Weights of a small transformer language model: untied embeddings.
MLP neurons of a small language model. Each row is named by its layer, matrix (gate and up: input weights) and neuron, and shows model dimensions 240-367. Each number is 128 + 24 x the weight over its row's rms, rounded and kept within 0 to 255. Numbers have three digits each. A neuron's up and down rows have the sign that makes its largest values positive.
After each neuron's rows, "fires on" lists the tokens most often at its 100 highest values on Wikipedia text that the model never trained on.

L5.gate912:118112113128111145159105151110147132193121105133157101143091141165151111138145122139107139112145134114150138136161106138120147122152099132108151203155184106145143107141106114129133136170127160153117155144136121136146154157115078100122133099123155094169145131152149102155139129160111114160120126108145117084143091140101133141129129137152136151105094125151149153129134117144134138100131
L5.up912:104121116137110138128170127116108140119148135156022169149128107110121145116127103148131140083159142126130090119154124125112104110099143143145117133145102150095097136116095139146142130133140156109114107167149151120089161119163115126104108170157102134108137159101133145168166125138141101124105091168084118133118137097146091138112164115171141130124139099087101103100125072144107139129134
fires on: "ol", "urr", "en", "est", "or", " for"

L2.gate139:129089147131152068084173108136115119129147121118078129144120149116134139140154108135137132142159122139099147152111124041109156115142167111068143151161114130124139106157130126123107152124115139132141165109124185098101137129138079138127146113151134127128186180106127090168122167123158100110121148116108123108120140138161098108097103180129163122110141109160107117110166074122114163122113
L2.up139:138163182145108136107101153085114111172122114132085096142130142106146091174142139148095142152176137107114119126143138133101168182131147127140159118119100132119131140128105172118116142114152122127109161101162137123150117132107138106108110109146096120094164084128149111115162111091119061113096165112130107119090116181118106161163100116115148164147117118157120127123127123165115117146161
fires on: "',", "ever", "...", "19", " in"

L5.gate603:157152141149143091112144125118137111127156112137112111129148143103179103119115144117170078131101183117110144154096109154192132124146121158133087127092143154170121112174105169133147163105142168136119124163134155141131130145153117092140127147088114098122172152128107103135116115110123119131116176091158133143153159151129116128114134126111097148159172174125079055168119083128119128125131
L5.up603:112151175220116089153119167109102098137125137161135144164154079116154141116134124131115127119141105104140148123125124115147174122132157145134143111147100146167150167142093152140114179119095146115109163147114120132176142171121107127127183134140123122143087130139139161125120132152146113147109104136142150116145132137104161136114116135107131100090097116121122138084155156133102150149118
fires on: "f", "it", " work", "t", "ro", "led"

L5.gate1163:124100124103110085122139134139095112125120144122191143142087112161092122130121091140173157138073151158146101144147099113131118161109130129105126109145103158098139142127083103101128125137123129153123153147166151141145111145114097144093157143112109101126131187099166167130149124127097122117135107082143098123091083102054160105099138109089121099106146160134116127140109132137087164128164
L5.up1163:150110174151163087131140126135107122119147125106100183106097158130128126114126142094109095146132157043099074114083091124125106135143161153133144086150130104142175106091095120136147173136123154151114136130147157109148139133122078155122155127104131104115096125114104130129156149140149120123129126137135145118131104120103139139138152113134114134138146137108137144110114122133139182149162
fires on: " ext", "port", " prot", "osed", " contin", "t"

L7.gate90:114166147137147120122092104158134090171148151111154124101088132143106146137129125140144110134145094144152130111143154119170150146132161156096122120111137149125132150161129082127101163072124135120058131123102153187112206124148110155126107109099121117129128119131163151112113137152157116106155104097144120193104148089138177081184176129135135152124128115111133119073143130098130148103154
L7.up90:095160142164121146106124141137145145164129159159129151129118123107130151103110092106118107152113111144113148126117122139111111157141123131149099111106129158105112123132096096137131068169092099109126152150098101155097095126089115138118150126159111149133127120101122149159108100142131093156165119115107160111090091106165125103141131140125108119095115153077116096109115148169090144077147
fires on: ",", " and", " ", "z", " |\n", "\n"

L5.gate1481:120119138138111122112136121112116126138094149072130159154137111104129109167089122160130118169108097152171133129159145120108107143126112155132118112129156149086083166122127147164109154131146099133124133193075108110176142167159103135117134132122095135150128092156136086125143140157150142122162114174129142153119076144119127131087080120172112149123130154079119112126117129115124125091115
L5.up1481:097104111119113114111153102129147133112132148120113126152128128140118118120128131123169120120107150105130123102116128107173083110150118116145121123173101165158125143135146113096115096100104121111099108144195164170147134119133150127123125151130123139086141154115095096115079141144133123114136112107149116140104107158108140093111089095131130102158144126135147065133118111133111123091118
fires on: ";", ",", "—", ")", "),", ":"

L2.gate38:132143142146179103115127103123136097146121151102129164140107166122155129130101115093121130100141145129119086133118116140117096190121140140133119153129144121137134114095089154097130108097117095133155136201160139113143114152130130125108117127147135143086111151105100152119118151158131142131154154086143178125145140094134100119164132166127130080134137118143128182111096147149155123118164
L2.up38:133152131142144116134126124150130068151104163139148155129072146104147157161169160142148101100192123127187119129103072098125112119140158116128152164126140129136175132122161128110156126122119104134151113141165122073119123100111186117113131118157155117131139105080157135081118117138111161103081140118159094161124114107113108103145145158141113092139148125138120117108099176181124120147118
fires on: " feat", "eat", "ict", "chitect", " play"

L2.gate875:111122171158119158119124164114118134114108122116131139116113157147123163098114157122143143121111121156121131140127104114169156078118095119135105162144121087080153143118128111155095103124091104147138104112114116169107139124125152122170161120164176113092150123144087135184127163159106130113144144089167130132168148151140140141128149129145140132131132156149120149108100131160102160145113
L2.up875:093153131136115136137140153166111116104122148150114147093124157132116160172150129136125139147162114180133152132188126139124149147127095104173112130137153122112118146142155120149119081144103130140124145146173114126162126152121138124126140137142131153078128137088161117158139140135142161133170110112157123118164140107075121136112126144143123127175087123180130097121121175137150141122137
fires on: " H", "ri", "i", " Jun", "ong", "u"

L5.gate1262:141116121149174124100128117138117064091110155143115142162160134147099081127099102102121093142102092109099140138131130117126124129145157134117115106124091149133096084127132110162087120119149111118157128167123119167134123137134119126138132132165140100110126095118113163103138134127147142138124133072120106156154131111128159136133147111108101093131148077118105153139118098093134081122142
L5.up1262:104113124072132122175186139147156122112089136113148141129149110165131094128097155120124116127160113153109151120114135130106131140159106118168144143085157116138148129163148105121139127126104129163133092115169122126123134137116142159144115145150104115136115144143112099141071145153124115116132124073116144141152120145144164140143109141099151104150109106122117135156122187135130148101141
fires on: "h", " first", "est", "50", "st"

L7.gate1030:132129160133113127121159121120123131065146129102079110126134144159169060082105104142102124121097158144130103156112137113085145120130133153137123105112118161088107117151122138073118114147108136119154114129144132154123131134142147133147122107114129171093092122117129123130145091097117139105137155128138121176145127109145111103132155113090165149131141195144139107145143136164112127140122
L7.up1030:155149143148168137172141102162136163073128097095140117124153108151188116126125117122126092170123121130091132185126091174103132162127166128133185130149118141136134135146175145110146128130137105099144113140122142120150132103132170154116107110142133173109116118122112122159114130052137110124130143166170090081096151139124144110139144130128144133176125108094074146113132123167098149141118
fires on: " and", ",", " of", " not", " than"

L2.gate1475:155159077097108101139121162093145087138101083128158158142114125142152123158180140132145181143130113129134145133144139135130121090102141097066146113126131156126138141145095081108121132118134099187160136102150147104100117115113113090129104120123123127149125119096134166139130116099142133138145157129101132135137120091118117108117114142137151088133144122144156149142117122118113162170152
L2.up1475:086129135123074090105127114134180090157124114134162113166148091106128151125124102106152044128135052120137128136112130128182105115139100137093120105121098141153135149135137131164114105121102095119120164171150141167145121101143134187097134119109130069119124119100134128085133104111106127141127129125128146122114121167110121127103119105132118136147123099086113143149128156140136148141105
fires on: " ob", " +", ".\n\n", "ified", " cap", "krain"

L5.gate1298:108131119098135111140124147131077054107140149123138154132122112125129137122131121110140126139095139121080146156131130101158103159114128139160088127087137176119129137118124106124127107087134110153122123143128123134128113147143107136105147154104084093146139110108119154133141113120140093129175108110186114129125103130100130101177140117090141156097121150144081162137120141120167129109136
L5.up1298:093109118104104084115141101111143129125087150112158113103099141088154119125127145107094156144141175159166091136119112168125064151145104098147097126107109100160067110136140105134106115157145174140102144096135137129153138148148151148102155142155113129134105119125135131145124143166119131121138134103131132167121106151129136150122124085115118139105136093161130162167139138127136138122128
fires on: " of", " history", ":", "h", " last", " first"

L2.gate1112:178194138140099073132095163091155129120122146067156131168135123119130134161149106110154121135098162147116148079158149134108105143131161100135104115094148168116117115113143113124135110114121138132138101156136138146103153110144149086131113174122135129110143136155143168109136126140127133088149142145108119145126134098157123078129127135190155116087126127115155125162085142108083184168131
L2.up1112:148087127186165107098141133121113135161114129104153139109143134128130126145117103124133131145191139129086090115114109174164141116147151140085137099097104084142137130129156100136148136111119109123118118159160119141144149156136158144120135107145089084137111122140119149132082115102090126142158130122088143135158108125120119161107140131130107121153170127136180149156105095126133135143152
fires on: ".\n\n", "\n\n", "==\n", "ified"

L7.gate717:122116119129149099118109145141127114122168120109036171139126086106118095152092133114139131102111119098086129140117095100130149159127098147120125114138131122132116124108127125143161157123104105155153105139110134110153139146175122156165132125159135106127159144077130163194131152144152193113140146103129126126136111143124105133134151114096156116144118169165089140114099113123127125133140
L7.up717:120145136164182155128132154092138126139136059143085120146136161141094127126093158122145111119150150138090123144163135143107139102157134104141128143130074116080166110138127080140108144111135108088120101112113155123131132132146141107119122129119150139139140131123132112123105143158156178155164151119095149131124113100102126130142138095144152140161103114130130136162127150129170113144095
fires on: ":", " at", " /", " |", "″N", " to"

L7.gate731:148128139184092082119088164138157120105116116175103128119151099146164092133150165139079163092108148073088116175141120137115152112123119106147097122127109143135155104124129133100121106140129146148134097191146128118076161128136129130148137111114127133082142166142127131131096126115149148113111134094136118098165122094161123139112138144101124124159150167164107137144130107150131145082126
L7.up731:137114113165119123130114132108171130079132111135108117105099119129141117102090124102135136148155084101160116152120133123118164081113193127153130130109120111133110120149162159097136108114157073143119113143062126126127168149098180122131121146106152157162146128074130145103124117128129157115145156109133078125108126171126183166094136080114118107145080111139129106120126129089153153157084
fires on: " of", " |", ":"

L7.gate1022:086130144129136150100136119171102087144094127143146145150111141134134101093182146114122130126105167122117167151128094148168145089116143164118127147166114173089078117120064121090157148134127121194133119149162128145149114173091129117125081089084130126079118116177124158132145134088135114148125104122117123118112110105094111114138160148120126110123165137120136119171120139167180115118142
L7.up1022:105136119137161086114106085143102094114164101117130158073106124127127147127119132115091157108154129125141121112117109122137136100104090168190109098145162155113150116116101119091126134109175102125112147168160166136134143159133146105130135126144113140149164114064087139169121159131131101127159122099136116140174143111163094112118114129104160112105131136127123139174114143142148128159150
fires on: " R", " r", "t", " prot", " All"

L2.gate63:116145125141098132095121093117100154143104151137096090113149150122141147110127129102148128143099145082140110079127109101138147103130128162136181120151097151140192114109095159076115150107164104158138163080084174139122162105137128120154147122117168126154188104094118132110171113121129086141105160138125143148125123164133133167168116132128133125095155106075153187157120097121136132082152
L2.up63:139145146160125128105116095100143132094149097162111114146105143131127144093150114089121127102109142138132102125094140154167133139087107139156106112152128117119108108150135134123088137143112119152106124103101109125116079141130124121131123101174114145096144117130122133146153141049149132151137167150137103126096077138115083148134130111127132125130115078178145091150103115104147123127107
fires on: ".", "19", "n", " name", "nder", "ially"

L2.gate152:164106206095171157162107130132165139113148090128124141111116109107156123107177123105181101158102090111140140130127134114118131121130122145142122104138112099138136091059173127155086170132078117134128147148128107133154141114113112122132094134152134111114102152138108125147114116123104113122110134135138175081123117091139176141160131115113092156107147182126105077134115105152133099118120
L2.up152:137132144101146111169151124127111163128145114111164155117146090076153137079132141151116113180108141157143106133116128121093125113119112127128134098117113081144097139095165065128123133156080146144146136104156082156155137099167115148135124101143103113096113172176133150116164142165080126140117166119133165125161081113089186134125135147127111170095133169130111104136102185177137130121132
fires on: " back", " go", " appear", " start", " went", " lead"

L7.gate1515:142103141158131108129175134115084142065126142084148146121125109116149110093089077144128099169124095153150161132190162116134141096148113119158163147118123095111114135153128136128053137124147129140151084131100113121127120117138096124131118135136104157103129122113133171147144088154175089144123125125104127152139133127192135116118154160081115159119100132123120128090123095134110107108098
L7.up1515:126122077154102112131112133112136102109116099119127108162098111170108111117127104186148148111103123109105120128087081091138096144126159144168130074180135135160116117121141101158152139112108090152151122152130118149163104125097099161193116064087128099122130134117116172090155155147129124091107111134149130098144127123152126125110185122123115174127153135123127111142119142144073129152123
fires on: ",", " and", " ", ");"

L2.gate458:108116132140148146138136182131175115112127170125127175149148088173125126116124120087090184111104145179155111160125154129133152134109148120183136153114104144129144132131104132073121134168159124126125147128091144096143134126143110151119109121104113136079123116166145143143106160150120135120100095142127118145119145153137158075141120096129124116128113106108088114128112158112158163129152
L2.up458:156151108134096093142116125119128145083115106109160160101119102098097115100112090158111136139112134163143134139159104103172158123184132105116122112100143147123088150102134158119094125124142118112133120137133119132172179122160101142130102107150148094134137152156112111112153118128158096157152143126134154103141125129128118128103138128109117138161123114102183140156161109159127110084119
fires on: "r", ".", "19", " of", " or", "ing"

L7.gate797:159083095080130108097109154129102088133124092148129128107121150074153130095102155090132143091093105110114134107155096108153146123130111123127123109122082111132126154166121169134133136115131100147096109153148183160139115133159093120137147138110130103070143140161134138129164130133126141123114114098128135116151112118123146125163140096092125162157110160109155135117119154132122147118137
L7.up797:157123133133162089170111182153121138110155117105133096112145117128123147128122122124133096113138127127105147074134132153146131134095129148106154140152070091166185157143085150150142111088094134103094128164148108108177129098095075094205140094145131116124128132116168123112146087129085153107114159085143143084126151129166151136182144095141071105178102120122144157149122123139158186118132
fires on: ".\n\n", ".", "|", "\n\n", ")\n\n", "\".\n\n"

L2.gate1150:122127130120108102122076126157143125159114137093141133085128154122175103115122139142140083102159132153158104133155117164092108117158122123153104168127123116134111132131156127108152108156163161125105121119135147139137150159114153106097131113125095119127105080089122112144144127073123120147110161128131135136135133053137099128093120096071177139090114151112095137151100173144093180146122
L2.up1150:122128113153115152126131115118093115119166115114070120056098074152103117095160128126167146131159128129082117098109096118135151113144129157139124114166163124173117115106108120094139136105126091103107130164098127065153136111083151101144161155151155102140115164079102174100142142159142137109146099129165119100126130175107183132128140102146156124100103103104150125078161126121145136147151
fires on: "\n", ".\n", ".\n\n", " rele", "it", "angu"

L2.gate554:126126125113149160100104112126093106120110122137143090132135131127197124091149166122138126156149120102141159171130113126124147115115124101119125139096144121156103108107146130125130189149120194117114135082120137163134141128150142105145141115159143103169164154068142112160127153117150089102147154133101143107119118132129168188120105130180091129108142119143105155141107101164124114114121
L2.up554:112142173106141109136130153118142132101108148157077131088135141136137128170123134128133102124152101127154124109152139123103143129125135135134101164083176123134154126124076105110083133148126109123126171135119110124124124115160097138084123117197115130086144154094141112116145142123140128094148163138152088130123109136094135095129140126109144123114128095170103096101133082163170130135122
fires on: "19", ".", "18"

L5.gate273:128131153143118127087122118144149145133130122124107100128131070138105127141090112104126078149164098120142108148135161136134123157115108198103154101149123127135096156175123171112094143137124144142125112150081125162071150169107135127130138064141137128141150127131133120142118116148170111145130131137118158141096129132136097067131146150098123114149127142128117088153161111144064147105130
L5.up273:122072148128161120114094097132122103106137090148123094159127089126141112126116128134169127151125114086142111118149153117127055151182118104134049108118147142146081116096148108120144101114116131131143122140125112167146168126119165111138145106132090116159155148149115155127128137177149122166135118190100108116112135132124135087133126120105122143126144088156148124129130124096163127129075
fires on: ",", ";", "pr", "r"

L5.gate139:109129191136138104127162122125109094123100118108097124098167106131148128112124117146124110133088131105063138197100156121131085114117096139160141170131104099148124130156137134103141140080105116122154122126100170144166136133132090151115112114101122076141080137108132158134169105141107165142140135129139124109113149159143115127125137135149172177172141158127097087132133128113113136092137
L5.up139:165093154138165130082147122132175096101160155143122116128136127155117149156090161112087105143123141102128081134163134162126172130123102121092121122120135138144154170103151138099124167146171133096117093149100093135157129130140108125157157144150143152103102118162154129142097150116139125133169162125161114078146118145108149131138121157089103073149136105139126110126125151176123112102144
fires on: "it", "is", "he", "ar", "ay", "t"

L7.gate799:133116148144140104132095157122149132154131140111139140122144163115137148116115086064102096143097145113092099109169125114131140177130135111143132119120077110132146149131121143146107130096132173135132130200124144157157150106117110096124138116140113102093116094122126125171125099119133158166138112110136163126140117106148113104151156099111114129156100163059127143098127102152126131114120
L7.up799:135079173147128095154106151160157145184129142094138138087156150139111154104121119123140094130117127113107093090135135135138108129129105093169138129108086081130174180120123157135155116155144169162129119145136129149125105078094121133144111074121093149113104130153120112125154084153127146160151131100119118137146122086159111124140139119124105130145088104105129154130142160113115146114095
fires on: "|", "-", ".\n\n", ")\n\n"

L5.gate1285:125082157134150151155128113100164080146093111143139118155137110140101149147112167130133179127140148121137133136100129117112115123117129139161111130145122127133121117122110106084140122111137144122175146140123141111184126081081124136116147149131124119076087155107113127119120085100127121115119112135159139109101144145114096103162134130146143094110120119092116106106144127104161101102114
L5.up1285:144115129117141166148151100113127135105117154141086124129109143175096145159108153139145150181159134147151101109123124116098123108113114120148092131204138153106154108162179142134122135124103154145119137116106109144169126107113143138145125137122124136123139143106083111121144119096174169137135117148124145120114136162143119115107118160130143073110122136146108129099098123133113134114115
fires on: "l", " sl", "c", " Phil", "ct", " disc"

L5.gate501:089112160144110121128097131132136114119133148116141138209158137169122136159078095136175139139166076147112125084168135120166130125153104158102167109132135121112098141153123124116107140118121127141125148169116131172135140141124162150116115134125137111141169069146132108175139088152101103135144080167141126156106158138182108085105171163147089126118052087128134113116131123109102149134130
L5.up501:127110161145110111150116091142102133117172101129100158102120116160105153115097156129069141104116090114116111109145156104114091149130136172179135145148102090117136132104141130136135090165105127135108122134121132135093103145131103166137150109145163125130120157102080139093095152143193125162120093094142094148143108136120156107122137099106134126111097178097144079102106122140119112160108
fires on: ",", "),"

L2.gate1417:119135125127102159141119142146146151119136101142117132173090123146139137111123102115128139147126150103113134164130138111127133127139098154155168161147138146143152137167134136108114151097095152111088125084083107147137136135129148124151087154122145088095100136101125101156095095103130128130128147124111140108113138128139115158114106161159059101101142127111171166078146146118163133089127
L2.up1417:107117116158125121105108123117135136137121124129172098143068161129146114124096111153094165125132174159134131134095107144133139140205121153161136110073137158129107101164130089149108160101140151140111117107147129087094135152126141134131099101138112151155172161137142167091127114130135126133149140140113121109104126139116106141087136137125147133159112113113145133112103130156140128081125
fires on: "ock", " of", "-", "–"

L7.gate783:119068097087142106142111133191120107115142075153138122141099129098131113129115134106112148112136115136110106171127100113124135142118112190128144120107150172121164125103098144156118121170145105157117176151095153102122134147146061125124141160122120105097103112099147163162125166146127154136139118066141157128138099130135133128146159120098145095105137153102173139164119099104110153103141
L7.up783:116144104151137145137105168093102162107127190083093169147099105113131076158092140098108113140135128091086141139104134137145125142134091144127146100131097161135128123106138108108133154138117145122144149136123168124161177115114100098116096122132153133128136145136105118104094123143138144147153109103124167049131172107131137160124127103133108112114154093086118120120085119107142148136173
fires on: " |", " /", "\n", " |\n", "1"

L5.gate1456:117149120152149139084128113111108137156140147099141149174140153132133132133091157133096096141115110139174143095120136122128084064150133135115141166112134146133123070115117103103142169106138150115163178149144129147109120120158129141114149157124138148147124099115116158131121147106114121139137159122107125166149142104152108114095150110122073118147126123157075079113118129091136160153137
L5.up1456:112128124133138162135166124140134165156147138086126140151171094148125161156159154141129124135129138098131126113132123153125109159143104143135151179075089132126110130150125143106143108173135130138133144083099076120115143118106149144153103117156154133154133138148136128176103123116140151101116131109195105172168149133146149124126136105150128174130169146116080120164120093142112103157109
fires on: "L", "S", "A", "C", "O"

L2.gate290:154137145135112120136117104144111156125144058114132173087122131056143113117123151100105108178100091157134119152119126142132090137149145115127099089171152117168144143134137110138101137129068095138089114133112108087133161110125091146128119081167117087144119127126133144145128121127145142130123145098129142134125100085102159092125119126138088129119146182137128105133124137124134100112143
L2.up290:204124135119126109156124143161125120147119123121168154117116112124163165104153151119111107151090103137137117098107109127136144143138144135131146088115133111176095087146158114134112165128118121085120137123125060140124130105157108150164099090177126129126137184151142139139124131119116133144079141082104163161157095109118171124150119117147057127116131183108153118154114102156172117149138
fires on: " lead", " use", " start", " development", " develop", " go"

L5.gate1090:149148142113118113169132177137117143154144171134103123114120149096118126124088119163129135110140142135077130099114207130116106111111134182104143155115114122137106077180149123119081175133152133099117110121133159121091113108096133160125138154193138110113118107109108112161142149140140163094156134149144102151129150146107132126133109175139119119112103109135097095126117110121133159159140
L5.up1090:106190124149128127156123068146179120152134135115087084116105152135116102154089153101142118142103125153083159147115131170139132152107127102123089134142113093115113119142144118143138108103095114107179122131140145126111108126158135081094102120124089075144140097157158081117088159167142141096153160121134100149094157129123153101153094138131127104134160093130093148105138095079112116125110
fires on: "in", "row", "ember", "ov", "ess"

L5.gate244:132114168117127139109092134109113118107132112140156151118152133104162110102110127183105119135134109181121177128125131140115088099117151116070163180098136139162119113192096140133132122112134135157123130132142121123171141126178112121106107118115130092168163145135123154146120152117139112134104142113145100168125125134118138142102142138111076128139132152159067118063089156119096135142119
L5.up244:127141103113123100102141184133131121142117173093122131157122150137117151134143114108122109131126112131107128177116125124162116136092121166140174153083086152157163142130139135094145145151101129126170150116091142136118114137156146132161143097082091118129122139152148130131157086087152092134115128151136104138157136130183123193138123136152103150148087157118156108130108108131129154113128
fires on: "N", "f", "I", "S", "T", "C"

L5.gate593:108102125148154099145126114139138120114136140143121126129137119167107149129109113111126121128164135169139139153152141133140140149137150162156155120105135126101142104121116132145125125140129122199134186133125168139143173128174095148158121110156091093132133127099143108142140122126134139116140127100113118141113129129147080164172124119133155137119138130131135140097102085104148142117153
L5.up593:132088127118123162129080113130113165128102108106140172129081152058142137108112135121110135155143109129123109139120132128108127125163122080104122095154124107065140155140107113109137153149106168184145147115120142185123119150103108151160101132144124166117192135142147140123148170197158116102065151162098105098122078114131153123130091145166099149152110160135166097147138122142137134166118
fires on: "–", "el", "r", " +", " Succeeded", "cc"

L2.gate95:099114146129125152122093138129161146164134166096155150128157107145138117127119132093104138127106140152175093114122113112162115120155182152146145122106114095132119137142149126112140150134115097161085092159144149157137136175156146159133126143127144130124155137152128139154147101094130115145133087166125110099106126084167118109146154088091114136168168122078142199113118142071125129155137
L2.up95:102108155142106086133136119141114144117135164127114172110136153135093127167147134117114091138138154144119169156116138124136171180107128106090180159117132161094144128115143129149095117127111091100111093113122132124135144116124130125080141129115133094132153164154101133111110104137135159166165158139068136132127113107147133144121115111161115184140098114157138141134116124122147145103140
fires on: "19", "18", "17", "lands", " of", "10"

L2.gate66:138157121144192170153132174142127101108114105125111106106168133113102150130136125138087130073081188104067140183123098156125120155131122122085128142113109087138122131103131116145088095062113148146153117174111113170160111154120132084125116143137179076142118151135097101087135112132176153075152142127180137126124117127132120124104143177116132144145128114094114116114121102157114140102170
L2.up66:135106144118096130142114141150126133154096147154106115137154114111124105151128160137133149103102123103118130116087120086097114154130135126114141150146125150125142168123114110141095154122138115133164102115107078141120121107141170122148155161123157183094143128134147142153155115147126109142144141170125144117122125158154131103123117134121125129137127113151142109137157165121124159103110
fires on: "–", " ", "ing", "-"

L5.gate560:111084161127125090128121129145072135142083119080158131165158171103112142152093116135089123109134143120104158141120134109151067121139123126176141170122078115108111111150145112094125130146119132110128106109133135167158151140138135094154111165139151097111114141106131173116155122089083157120136157094116104140170110137146128094110132100117143169099107118125110146162128101120122146142109
L5.up560:137094125101137106116132140105101119137165100155109098149109098109150154142120181149136121186142120102154119146171136152143150103096122168137126140159174110133161097100082154137140133116143140106140126120048109126128173132119157134113128117110167099186126097092131100101114186141139125116161105162120133129113129116149107155183125131121124131136075124148128130076099153106133100136137
fires on: "\n", ")\n", ";\n"

L7.gate1479:132124096156129033089157147142124143131117119132154131117166141107151116112143139174125101171127165131120100146112158113112128123136120176121154113107120125128125152120124105114121099152108125089118060162098119119153133102176138126108139140125156107131105150110118132123133127118147153117181151130154163149158107121114114116133117137166132143116157139146147133130124134140141150107175
L7.up1479:100130108133139106116167117114137146167149123131132116093105148141149100145129128105127174106126125119150094109136133098099095109162126111126118113128079100124122150140071144108156162097131110138177080159114134145175151127170138081140153133147168084164121174115118095127108121120135178131163123115139113109106151161126152125133128088146098156148135087136149098084125106084162112129110
fires on: " that", " which", " who", " of", " they"

L2.gate101:166147110142136124172158169111098113136107116152178148122127116125115167143144136162161112109156137136119090152112097145147117127139104151105124101111150144092139149146113073129132115148168126129160113118102088094127114100097132118117118125117135117156074132140132140130144142102115159141120126149155120155139125122132129160194101109178127114123101110172086038140136101152088087107137
L2.up101:135119136146102109121131122196147120151126119134136147118146129112155119115158135107125181136150079128102097131117111134106113117154177145117122090133080147108133158126131144106166134089173154116134165140156105083164113096160154122150098155104148137133130119107143147115136139131165117085117108151127148123135129119148161114106134151120122108117077176130109127132094174098130141101117
fires on: " ext", " Ty", " Im", "ext", "ym", " ty"

L5.gate430:129090120114124119104095116102186153116118125134098126135132138111130113146086115103114131115131099105147148148124134156115105167109107117167070099127114126140143161143107110104169118112130151140131146123152121099146160145138098139125160107108118147132096140129104102128157139136135137125092096153138090082129123061135128077146169138135123126105121149160126138100124121148106211055119
L5.up430:118122146148149115151105076115091163149159125113110136125175167110111130146105117148127172122104125113140119116111154087131143117087156144128149103125128154119131142163122144091130125081107164175145105167127187127104154145095143145135108116109104161165126102094112124176119113143124137138140134118069135110160139107170163173111136146168130085133138132108129124095137172109143159069115
fires on: ":", " –", ")", "born", " team"

L2.gate1502:130147133175172090125107123093137139133147155119158159124106127113143092139143162135100152172112123131150121134133099127129125133154139101170091141117129115149174115138145100129168100162107116151149141161104084084139105133151160106146130147156117180117140138142165137181100161113124191134106131147161146119205139142110143112134134151133105130124128158154121117120086115160155135155137
L2.up1502:115127128199146119132156185105147123132147154139149153121123154116134112112114146094093107175135137147118114135155122114134117138117109127145112121126092121135126105156124087137112098136123097113164108114111124148119142141143090075140123140142163169133154095117138115150076143109088160132125129133153137158172135091111123097134105112133120147155094150161131143143071127118114139152136
fires on: " Air", "u", "ong", " Y", " China", "ang"

L2.gate1507:142140129100160116109134150111069165129116111125141118175166125124120131121116139189146136120068121103160135154141131100116120094106137128104174119164148145114132124132169160111108148129148102105117176108125181108132121086124097098117125083095131126120143112153170154149151075108183113117185096149119107163116101141138142134131077116138103141122101132125125110144121149122143152130128
L2.up1507:144134125100092116112132118119140133109094128148123110137117155182135141120156126175148100133163116123112138141152131123173145133138129115151095114121113162122100112127134069097100121172097166148139129099114084158139093111156109105095131125171140130127094142106146123124167141085133088104127138119104150128134096144093136130121139102086139142134117122146107104141146138131122124109109
fires on: "19", "20"

L2.gate1298:117134149138127153147103135106115124130103154125120094109138175139192099153120147130122152120095143145157114173185115129104133128099090151171142192200119158144152118180132128100108156093117161140097146094112147139098129120155113110113132130132164129144131112119141098171131101135149114111139121153111140140109105142129122118137115197120135130102149103139114159111114119127141142125164
L2.up1298:158157118154124129130121136114141170140132099171135104126149147115121096157174131115126166111118162136115112100128144164136134154121135140166169184164120162156139155139131111158110132146127125123139165112111122118160128131158123156152135121135163134102096140129140126136127086140152101157177138133092187121111092124104172122098111120132124131128138093129127141147155169127136108093093
fires on: " of", "ö", "ü", "ä", "-"

L5.gate463:180090090139147074157113117120123136188087112047136152122103132131145088121101145114122121088134099123142077161146131161115126122128130155104162179133131165098144102119146105127117135142112115100083165153098124118122193114163129118151156131120139149138113091135160147100152113094099161119150156106156143072152138119139153158146119106079102098131158166143148119160110110158097173142114
L5.up463:069158090147121142101149168197183172145098162125104140123099136138077123067153142118127094117121154173088129142116105115086096102108110084151102124144081142129140167125129118100135139141108163162158159128101153131120124134122157125121136123094161145144084146175124139109124103137163124142167086156129125116146107137137119126124117113118166145126128158161139108103173128153126119096084
fires on: "a", "on", "ass", "ant"